config.yaml
num_key_value_heads: 2
norm: "rmsnorm"
norm_eps: 1e-05
rope_theta: 10000.0
rope_fraction: 1.0
lr_mult_up: 1.39
decay_fraction: 0.807
MLP neurons of a small language model. Each row is named by its layer, matrix (down: output weights) and neuron, and shows model dimensions 0-127. Each number is 500 + 50 x the weight over its row's rms, rounded and kept within 0 to 999. Numbers have three digits each. A neuron's up and down rows have the sign that makes its largest values positive.
A block is one neuron, or neurons of one layer that tend to fire together. After each block is what it responds to, as a language model described it from the Wikipedia text at the highest values.

L6.down121:599462432403457460524426607572539426610523565549547455565556460510460465413469434426457526476434469558517509498521462508609517452521499527501498509554448513499504504517427488471509441413579518462546518459566489546492485579511459526421513461406449580507505530430456481514501514601534467550560511498483544573443480484395530444544556512591567502520502540523476547523543545532576465589476
L6.down187:476552487520505559531535523510516447645518518464540546510556473571445553536464556594483451435537508454529495474530528402468602443554481524530606492552524507546468507498460502625579426505617546436479537499520555496437532485499501488497554549468390541450518572433559533492502550490496562492417489544541505480524492450474486453492472627522535490527504443465506463461432600524557518468564
L6.down428:496442373543478440480511529410607517521495538448475356522543475480529499385467466483499574482552513518497546495591504477589462534444517538503501465460518537476549571540440500468504422470482431525476542381479508601537451544526563569525535495476509575449483394469486459447511478540428509521544449598450453551529586421607471574629601527497507492534561590544447558432507480533563546429483
L6.down458:402550522512568529578482350513509549570544481490439519401498479460477637631540510492455464430501474517442535466457485482456504513547549405545536547486542550522577481488497560502562605485495418468540495463454582510469500485468493530523539535440483452453567564506551541528463565517573509509502521490517520497523416515507503537477589473447463522461549494473443461404567502528440516424535
L6.down496:500581505510497542539534500559446506480587424430521544541571533459464485438473480543531481558464492450513495548485534468495449527518536581583510536444431519521527577485570462468579505566465531487536534616415514489425464482470495454477518535497467546544522412516390468375526514458480437510622469602552532491524493517557570524520513463518518516468435434393495530454521543528532574508534
L6.down534:481463514480502469562485586471518491491397468562504413487496503472477590490378413538564479534425437548381528537567440461521476480412465489513506478527544485455567563387499437521453529484471491488638552425439478432533359545424481499510507482489437476529473430517456525493447529514593530480480458537539562508486459461427521547557536516470541499425510548530515495535490518516558485506528
L6.down557:558478573544517470495502562533506493397432429510456524411443435514520526549513484531509464483604533546498510511500484500632486422467528471435485514474550446435451476504501538496467502481523537457459482418580488513560475531553528539475436372500480492456518535505520501485582451538480551478622475513578500526432344439473463457495440487448493501481534470427509539498404472490450546508545
L6.down603:472406428370564498432454455517446548458460539498494515477438426493459517462471509637604491592542513560462454502540481466508534482506559463509452455525572479478479507534462560449533431504540455471426529419462496496477489475493571558518526471533499554522473532500437522429489475555527478529562496503569420499415477514408529561454579473522513404560517547445466509556502463470459473485420
Interior or suffix word pieces of long split words, completing a stem before an ending, such as il in vulnerabilities, ous in simultaneously, ial in substantial.

L3.down22:536550479501484418450522481524491499517482499491517522512580490529468437507550517543433479553422476487451553539491508469607537542477496447450488513534569457428367423448423501555501501519521488487484532406563565439422449598440506445418554581480509507467475552462468504382476596357434554501493527527548552437486547581442467464539379513474469502390534457554476551432502491489520510526548
L3.down192:562431554515595426449534425517506512486527423494507524551505593504473490594396515511388510516509466549422382516551523491418435515457510487498465531563565455448374481479462532552415521523556554454479594512542490498543520555485453557357450492549517600513438473529431505479474467489508547536510496536486524439479528521590495547542443522435466447483431469579507478542454439522489507530540
L3.down278:428489487528499488549579544528500401504485503427492516576408548507559553523526371393499476492610482440593527485506510501530468446507486546522529500491526453404453429497534505515535454526501505451595549475464602451511509493525476534431464556586362478498502435477549487484558502449557483504592409437476529563491510457460486536571476441462424471489593424504501503500453477485531528502514
L3.down321:476547504460561549455485529526529562458554493504521452578494489545525513551465576466443564518629455511514446501541535477491502539474593467564505486506533456527452584556571498539511541445557534442495405386533493490495444457520459501333494476453506537501514426454527535576483446564528588527536485553450535487444478377482515506497502496435522524523535546563538473582431573418423470450519
L3.down456:554539488542528553461479541559433480532439474461528442497502467565399496470408501485396471491412483509568545512497561470516562600502484582485483386448434498516485552467527514524628523457563532450503508397546443539454450481587425489334455455497496506484494455467492500604524517520536552517479439558480573445500470502478472490460481486396554432537475460488514492500454512453520439439538
L3.down558:511497526476407496509480480517494435423436473435448550551542525446499422467503520441498511472445533526467481513448464480475486521461499574468434430471437568480596466447450467556488543478489587472555474426508515595427458508590456536418575489381551497552565537552506495525504482481524473511491439562561631511584524458449506536462446512460431475420581558412469490451557526528472489482556
L3.down602:480477538422470586444498555514513498467415522487553566519328582470565505534609531426481490601471501541455501557452382538487530518423490550589509456524447628458499558507491496505534514544462537517435494572506531515427514450527563453457561466457489457485430550591448515553564521526622412493533405486435501457488472423400546512460449443521510460525565536453476512521499530455476519463511
L3.down666:489491521481441473434520542464547479480485458574533569507481411529463526533567523396511525564433472401540566530472481549515491476484541502464458483510488483549447537525478468435531525463537527546470500595516486544511499435443477413400491483454515561560550501432473523526512573552521515521460442513440494464447564582522459508494409420497498484418505481533610518531554539513611574554568
First word pieces of longer split words, above all pre- (premiered, preceded, preparation), plus lone m (mine, molluscs), sub, post and Play(er).

L4.down318:580510473495431525568550492503459461433513552570429545479484534496547489530512473505592457559575540505424509509528436568443521507499524457472501524603461526482520541497512534463496518484453467561523484358498534506559459482462612552630517521503452561541441451503572473505457514553575486523612502490481560484483481586528430558539510503497591472521519447461564424492456477464509566400516
The " |" pipe separator in Wikipedia wiki-tables, mostly the closing pipe at a row's end before a line break, in sports stats, results and filmographies.

L3.down15:414445422488506405419455579515507481515571493607488590560434537540457555398580518531497531393516584460595482497585548511558543488414518562537483474480461558505477448519597446489481449467442441417442458420496497476534498496551506533516551448494518461515578437518638553538482557552449470574493481523416531386565441449555527517474480539498589580475519551437503520538471445475528524528528
L3.down139:584503542512509424523500509471488554419547615502424558553551511488535474505541515526556485513425479496456360427433581449524463441612477566513512562452476460502576461479515484425441462433482582479419462533438477592532492533482565554464413590477422512475523521523492521528472538517474453495542450495530442418569527492475520487485358515521471535576447519420503438470467464479566521503445
L3.down161:525573498483484519506503479518406426530564568512436509520577458607478530539534523295512493507460492461482495554544555420515451482535457442560431482527568508534529544448584580462572428475486552448478495522503507542514534431562589579516458598477532536480573652502499514518469534484485482501428525674492515529423538449501470458597528510422479506450523582443517489506555432404641523532507
L3.down270:491485467465419467491548572463515541577592478451471528569455580449465550549361595558508484485531519463456474555474584529561538479448420468535442459444518481500618508527578467511465409499467489536536527489552415580453511537557570605577510471538402499515518451516640448441533518478523488497459434489550405450552601553543479506468533523480535512556380516568574453484477430479503521466438
L3.down297:508499559540523384486484468438546434499486476503531489505481499559503522521505659504567498504484519491526524473510532545568565539531529515531486502511571561573482471521533500418464432492518442594466541559479471582516515528498481549562622523449495520440598450560523580567502449517446584513521485572462509555517542491553448442509555386487527462469521548519431465513513435545518529444537
L3.down375:500527505418507467509477523527564455447467588520473537483407529506515423446474521502535513574566517429427575458465562589493555506494533497519419464543565506456493477463541427546554501460534517472452587513508494459517457460507568515439550483437511489493475508552494493411546565496450668513491415510438437521535551536476502434470473496562536632516536482529432484545514495538520522484555
L3.down588:541572537521432449504465540522500542413533530500535586475536494466504473437472474502449432467515439508473479564531504508563515491443521495481425506491517382527459450535472491581579522531512494512566502513600498477509481507568438527479510471480459558526501406532480422465396462433443509470648453510500373464491559629385494461609433518583585454490520491547600436432487567475445519487530
L3.down600:431456475543477509548516438406493569560514468511445525570533432555526457369521588496526523371431457511484536424478476510506478514480495442475427478438564491574553444629477492594498560523502527520464477520496490531535436577492459560463517478525422496406514436435552580450457539474533504580447442437477442393338527526501603545477514401579459569487493483496501474454512454516540513429448
Mainly the = that opens a new article title after a blank line, as in = Mara Liasson; also score halves in results (2–1, 2-0) and mid-word fragments.

L3.down122:496527528643526462514493503491433499570515533497514537533486587419515629418566568464484540369476455458494577434461417491489556417501476502475610481555581416505455465519481472512527559452437492449460422499492551591499456466461525523501519504488489498511548544504599490537447526487418517506517462547492494484555404575492500502449485520555406440497457574484542551519546487513582423540473
L3.down231:495460474615467552648432509587556554522496485449520488479500510530468422524500448448501458471531625499455573408500491502513518464539552486534450523501573454577470536450500510543512453526469488508514433486424473485518449463501457501434476469503513471540530487518558553521394477515461546476448514425648420506477509505527524532475576464457464586516424516502487549501540560516465463434484
L3.down249:487573422543489511595531515471493511532516440438404525461512490530542475511490524537430542506481555487611568545448467504528572479523464464416551484581625485454409484476441471540468502543554511463491483644474469440461542431499342547422553594467422485500478463494528441562489520547524491598490485484481541496541615451502509535451470455583529497441522484529543456508528449478514559513433
L3.down253:458461455453546620599501591410412507528477598506505532479413468420528465518527525407490487388520482556631532543478513416530528523524536452552547485544514453394412507510550551560472492529579471565565482480490553530473496515478513441522522512407460497520392493501451572517505506449511498488552551517593533555474578520460530481593512440574483511525477492455452553477541439545554483451510
L3.down295:450474556492593505510476538561480500498513522536482560483508435486467515534624541606373470501497532434514558538518536449400592555499480447476550490555529527480494465512585456532466556524560542586461508516504554530557547487595530512465589578498463503497435441366462535557564532521488449477551526511492519537466474530645571479513459485556485542491492496495538410455485523550516513525577
L3.down437:452450530483502483469406517572545537443580503541468454580523482449503427507512581452446519413510558420576527541474478424488469560424549434453495437555571518443351447414504471486424476503492475549488505598473478388510409464489466547393560450425579503564477551399533504557509492541454518486546484498553509509519544495438480461491490565528535529456568492531386476476535509555487495491515
L3.down616:530492493474458527526519470538524485516514545448559508501558512462480530467535514452464523443408504535495525529407479506572584441472441449539559551505593501446423511564576529487497542452524482514555505609414355549530455488588469458479466548418534478495555580449423445501440448494527513541600572541581584501504472425577519498456552528513474450534522456454455473476475484562469519473530
L3.down672:472554483596464555530491529418512579504482472464491491510464417545460487426527441541614521436470458510433525427461498468485484483623476435499566521528465499517473510504496542429534478426522427586476493489571536519496484550559580499572427507473486449484454457351509446508504445476502535505488441472572534530448486564515493469543435538478552431475587411543483430473511469500485446618517
Final subword pieces that complete a split word, strongest for train-ing and cult-ural, also Med-ical, communic-ation, Manag-ement.

L6.down17:557462496538484424491541544416530479440521472542395503602446538504517513573583535499489504519516540540545489539496480479453558526395529532560486511561439613479558489547489421450572462562521618439487344636463483541521535485510590497415574493486533490551523501487541526555510523497553493377521392457511514531519499529541515486485451471541504567529423477559600501520516501474460522446470
L6.down320:454543546493559468525457543523462510396515493449549475424420500461596465474463464575457474521470591518598492453530489444538525521485471460368435507490544490510486511464589542459472482471539462448461516424510435512534498553517493378497545535493514500507475481438419491514549503514513515564483515542477439531475419565412480517502484479499464455591499525447473507600521581479414376493398
L6.down325:482527548463564477530549530449486490485464480541457412498456526557526525575598449572563477510591498479442449566421504468563521535552469461538513417505528464408496461498477462587498540443475446537457448415551444461554413471476341450403513477448494473537491491559452560511548533507460472433518492508490491450442436477475484452544475410494413486402448534594470521464548442512545447457455
L6.down348:565456494461403475474524484477447448555470492478488416516494424599549499456620489458509591533565533537453478489492474540485527487480547416461553519415587482602567604474450473510463460511551482549492570515414502527383437554618518477469448503537515520482550618495418505531535471508552539529461503492447542510529515511537566453529564535416572552528533462464478453586483460531545534474434
L6.down438:459425516466445464463458578375525492492482589532502499450445527518528568490499547449512478487544433486460508531499469447562505489542394449476557516544454491532434507522511364520506556522484522519586508595440463477476508499485509500526586556510583576565500494520484513552592561477487523488499523375591487529430537521510509410549580542565493399497443584514489439461501502456549495621497
L6.down623:502514457530549513446555564522421618509446536462598497480456472528517478452471600536613609403547488440423517454476509458528548509547549504455525434437509523490522465516530472540563566533533534525569525399632536543440477512429507499494439473536528525454482499456495486461424475517438500480444526548513422562455502507450542511481558439532450524497520527497559581579467533569492399501569
L6.down675:483644477493542498501601439516488484423437513431537524453447485513516528506447535606456506470470508513498476584508524437576561478510374456477539557476530482495580559524559535496401489512519473544474527607501544508470548486479497459394513491444493492519485507488513406475523449487546518533521501452528499421505412404425519511421508477568476550401457524527510577477466457535557566517491
L6.down703:503435474495460411527561557413461446553501529530419503527495518591472569565513506669521528496535472459440525533556475476412497513467486473503510526439423504498489470532457480433535525525462536444483422485470397451524493484587475474553484521515473533448521475531451596456492568506545473504451543577532511502455463459579494526469487542506424526555484504473503507421479492476530532414480
Fires on the dash-number half of sports scores such as 2–1, 1–2 and 3–0, and on mid-word pieces in sports or music tables and headings (R-ace, Ed-ition, al-bum).

L6.down46:477465475442536540448551504422491445503490495459431513518552513552508404570483465488533404471487453548441562545536506420524524487555527529486454503491524465581514496471537435601458472531511455585518529516483519531556490547523461509516524494478589505448457622536530421477494539461488535444535507425503501583417490519562449480449481502501462491311557572484524417473555571669469499496475
L6.down73:419538525505469466604450452455465489461527604505468502449518553478475495466407600469478548504539518561537571531481552516526468425484540504533499505456545539618409577521402510566605524526463517514510469438450444510482493517461482488464459570458479580522489474544455453534551433508482521409512477556549472477500473443618506513432562533520538500490439499595397466473464550461558491444516
L6.down133:418500459502546439517476509419644426440454569531458472570584539533442465493373415420554464524484548557517498518475475575478438538578450414567523505475526557436532540518435469497481406534530524426467534489573539460459459433401531455429420562509555518511458506514475533461515430499530584502532591346463405504520454583472580466479485537430459407461566505540526437538526513542513483569480
L6.down463:508498493458554476519443407456458499421515452520453524490515497536542438490434451452467455574520486541541577599514515402469496537537438576488492485482552582482478465396576435533464500351450523516522523659567462470534583511480484525434599563575514533540573485552495526480533483489446560491589469415490446619546559566525529535473518487557520518473534545505477468423561495491502527451573
L6.down471:456554606511440535522525432532470517483498515512463438472451518510534560480535461500464471564443464623512532502582524516504519493480528442557434449448487526505491520473525480511443425589512474518513489710501479433486444493528523516381495441572462555397545520462457496460466526457541501518566399521619456494567526459523547535511526418568440515562490516509490495484565513540482509500494
L6.down503:500526580426554465477589505468444472559527466547448468558525529521491512599506466404368383552418419533512529407442522472409499505536457525535513516462461483523497546458448517525569535532566515605553486492452540579522495455533551451534427513525502516418506540469526500494466499460577584527500477423524461490498555501459583509512496426443493486444493536490513472454543544550562436439582
L6.down650:481516565501453495527481437469464435491565533546482457397522499540570465501491510549580517490496440529491482533547523622554467497398502485486417492497507532503537535572524515440494558557498432566581484507439502573420558401525553495532422488445400582509502490593470410607423509495526537486493497449519509362553479496552365546461451483531492422565503502532492540489576483488591562549618
L6.down662:491525493511483554499530589455537562479496483560479549490562513506416525561534497481461505332615518584513501494465445510524431493474478480597528502505548458520577551512467474487464505428527508453477454496514507481395554469520524512470452464476418462458532534564469500557475468525573486568550459489553534467511555462502473479492482463461491476502373512572419532526496549523517469393532
Mostly the first byte of a Chinese or Japanese character after an opening parenthesis in name glosses (Suzuki (木…); also " of", paragraph-initial In, and mid-word pieces like al, w.

L4.down176:496538463512485486526456496452497475491387426532502504491635451518502509475573588466487552487558544488471531489490418509567498551390548460481513501542544533502445500531489541466412465489536451525428567471446530436499484617492489582519553558426484502521507506473623575360460496516427499510541571500585498491485475513521417455535500485502522490463500562534548427524426542565503578435462
Word-piece continuations inside longer words, especially "imp" after a space (imp-acting, imp-osed) and adjective endings like -ical, -ial, -ious, -ing.

L3.down10:543586503445548496482531548540481491480501443520458484413551483492500483561456435487473451614541476527524549554552474424586554508507421559442554512566510406460486534534525462576503535493513544500575503469486529503442533469530600528534451546427495491429565512517481488515503488445477483466531486552576480587488491473420644445475403487573470429429467510514515583460559525513471569516554
L3.down47:574526571433563455448606511576447582513489461458472423374558563516496455494576526531546512456562461458488517454561463468489484536434436527494447548524510425474467512578496466599436609471427493492542527512448566500502508540481428509429577506506528461519528405405391444468487504437515547533493382486474471509428472415487354475475515456570479484489608514509514516506505439513534516480517
L3.down63:526438449559525549482523519475486471469427448483509491503521544495486456508568464566507446597441499461514488367463484461464477510470563526468529551508574448527402474436543430446500537509533566491432565345532639590525535541434372532434565577479519455502506487441511483461439532506497426424585475529495513486573510509548396460502505462505480554508442604506495453542469536595508424516513
L3.down123:469479475571476527489525487514480490465559450432475487594527412532565549613454510508485458521523513512432464536483409543471449532462459485472553540439445468606494552511571534502528465568594542556476502642508485499469515565556461566346538546507515516463525578550515588476507468530448557541541410536561361512503555472519580452514430495524445522477547587487593453522484476502521570478547
L3.down196:535533543541518570451483479556452501451466580503451483502461477525476539541497435459457460526444545529424433537535544453456533479479597493468614563422396506453483411482473475427433425524516591565551567538545518523438507495532552494552554539531511481475508553477574561505526474499490520523483481442494396514511538516418422483534508531473483405467524456362515497454478421553419446566494
L3.down290:464513512467632520550602544478468457482388480528483484456536462493555497572523563495651448500527461479554527463428504416494598402538503450530597528477586456497468533558484472486432493510560488509507461606514435498488500454501502431492446440586507462499517437452546515606603431435536423481467482442547533577501423515497483463518447581560471457553550483466526498444600543531514471529545
L3.down345:512457469520572548552447526470547497562596527473561500456524508474536460545555605482495436516563514583473472552528486513469480496466472590435528538553399491530494571558512527491441526577412526482546467462395402445468540581435440532439534462581489619564413532574439521388487539451512534567505556499447505524489510529555461494408501569480457440456439499549550442485446521582520450488461
L3.down694:523454527485508506487497460456512551441574552497472521507451525440550464563544589471552535462514405458488447547561497438452461448440527608464555494521389504499530510602415459472418473435537493504483520564523439512555477392408462463460487498473482614462582426477477587511555469569549446513528515456457513534489477422562540552488509508482551547510494461424546454483536489552478418500557
Word-internal subword pieces, mostly "il" after p/b/c (pupils, pilgrims, possibilities, Cecil), plus "ul", "al" and occasionally "who".

L6.down61:506438423514548491466461487483500485492571624542473547564473554501463508545502414530338408533428563467537568505521478388523404527462634392538517532518591514454451452523551491549486545512516354540486402529478556543533526429467456519452564536477500578517506496564564543454506555532505575405477401424520499433535521570498463443482423487484505551531492463516503477455474532552475484536527
L6.down65:510494430515508490459431611528457494498448498473547478501474529453494552502449598511577491483503515460522582542519422418513547518523466553458486491537515545499473582465470432456454573579550529538413539396473472451516518552454469531560486489489530462460495456460517498449478611470555478415582415512454462472526402516624475512528546464468451485498517482594535356537401519587530520571582
L6.down182:505423517470529480567487555441537550389492484538549539455507560488536600535536525539665504494463484504501520455581539427478557472475564441550466530484419468497460515517504621397500496495470560552554531566521529608504553395369497439468462493453459479598546541466451520497491553494455509524612508502539511494475477496411432477478496550480307475404421561479526467473537476531518445468495
L6.down221:486484469518532504446502504427468553478512485502518432566477501541536464532487479508454528494573523522584526561546562492550553463455530456435532467578443507502450524464466499491473529456448454461543536490445518487472544544554378589540493460501449542405555457527455504420536426509529505463493508423542538443498442619397556477502520499513495550528382469490574561441499492383432491589471
L6.down285:525396529489519507521608525580537492451524395498412492416547518498486532530528435452513540460553487511434568557457518451512477444633460415470389489477479494440529534481476451458404550517475531535522494446393481438501543490467448476486467513419540501523464531479496546549481464509483568475557434536506484442465510450526413458593487524544452550482507494566592480444484452569529523455450
L6.down291:487486467487537580521520486472513557403543544525468400516508499446439616464576477526496533534516529513509541466506542507542551377459531437468511502503415436537487523462515529528529564441582519503512468585538475629535481524459529562506430511576460449507570482405456343526510512426460505450624529556535498461516467577501603452506489587501432455464416609492511537389512419462486436471422
L6.down314:432496496480556528473466451536478557529465496511436456535417491472440498499495523456444532396494500487515539484593502394542475582549491485554479467533510503486450535383553568497587479542531384631476503435594562490477501478523516494500496537410394498457506548478520444502477573523535447416445559478492579482480401569533474403521546509485516517496357459519478521516438543423478560542526
L6.down545:478545549489551474484480500553568519458538467425521521525438484447446482438439512500510509588500580478415594428499529500463517498462567566473500541506515544552485507435497454528377558457383438505531487558594532493581462503451472501472504494561567534477517460437476455641481503473513534472558540570580474506497557505520446555514472490528547588448477601543468571469557554539584424502598
Final word pieces of biography terms, mostly Wikipedia section headers like Biography, Early life, Career and Death, plus kin words such as wife, cousin, uncle.

L4.down263:559517614471480630579468514489523542388538483541440567476482444612465559399500524484525556612513421497448497517529534525477523503499527495495599499544440554495440519442431543517445548566554517462439585521471497365564491411487471429512533531488457546451456457527505478396554407518457515412491464553383573465472567539443521457497503499466485492461546446537516447528495474481464540584518
Partial tokens inside structured entries: opening byte of Chinese characters after "Simplified Chinese:", line breaks ending data rows, mid-name pieces (C-ub-a, Cert-ifications, 0-4).

L4.down37:581462534488487460486510494444516528573548542479455520481644490486544515510515405542559524493486494466459465498592457478430539507518474373498520474459612532579493558445523523498552486536486549538488450359458418587493489498496563558546422532505496472453500449439444548522504467571468464565503490431459475579508487463501479474431571527480468525577541448443522542566398408528546490534503
Closing word-pieces of Wikipedia section headings and table labels, such as Statistics, Reception, Sources, Totals, Pos; more weakly, "number" after at or coordination, and other mid-word pieces.

L6.down8:469496504548508506528506505472583538518424580485445457472509484535559472487413545485679535510524484488494536503567561597560434385500575489503498449522417549558515451539474523475531526438458493507506517470526560496467600528602424501546527463576519567497424490476464563498461497487457497484456530365424573478550532456369554493513461518500523435465425534572598463467546546535430497546444
L6.down13:552446428552428510492456531497543443433531480515409490567520462443422450512536489498513454547543527471484497467532511568500465482451486428596548519500507475480474520523562447463388567487521461528516613403457538575517496479531553530511530446562533547490529508493485365505531418508456515503547457466483451587459476492410503527455465503575460416428465487430502489453475518528494434471503
L6.down233:500528496524500459450502596623497449451466454512468464471469443488498487428488502488429551448538515596481523551497498402501503504495395499490510459560485468539500477488523478541544512541611606617501440643471488456499531487542374495482514477533508565462543561463506421563502431465486655447491492511486531529444492498476461550587509516364524599513505525469548573486538477553486453525504
L6.down331:457421559493504550532496432575500556486412528490483507453446538515504556543482539567482548512503466428518575555467464526475537495577506479429474522487467512470525504487478463425455454621485473510482494647591513499412429494549488546456561473509591517516505510517422587519487458535416517522535481469574433512540453474538513505469495461451469443557487552642528466571528528494492475516501
L6.down395:517457535560507459429446413477544518503553499565517535480543547470527517503518468515416469427500506496501472550589464480520429608586506532476416509587541471532399461428497483624571549501581507541566549522482544549518495442469569600528526554451576444508530459466459472572448453474535524431409572458431454471543459473499420491520334458573535551526449518436473498509494395542526527447532
L6.down451:538408541497494531495514421475522396440563505429455473478530533478553456439450482473575519425494550423532466552444569475519496508540460455503436483478501433533434491552484582430509567486506466496547564613406400496603462538519582573392533562538440492450503534535494601516553478537464510522479480410523424458487418532487535476556554452443498522483421465435558530531475412448553520546544
L6.down482:508413506453519530416412490485520491579451421485478504527438526530458525425528480480442454503585503489519439471574557445486470416485433568504446516522491490466433488478453415476546574516500438466497507395493430533522552498454535551483508603514521502495426464443518496495477460447406540476573473447427531508483505465582488502516530526432486573475525530584526420574365506522531494460399
L6.down644:495557546466452561515405511490422543487503444557497533555479462481531517534490564490547484526489527559484568605542526496392497464557488418505545599549486467468473535494487518559533407530500514437618439458457535391542411456492436484485441517521479439372506454495545456444503399440530401478491542469441479551535465495458521437513424504454545520456476453520455496430435448553468468466435
Word-piece completions inside Wikipedia section headings and table column labels, such as Med-al(ists), Go-als, Ch-arts, S-ee also, Y-ear-by-year.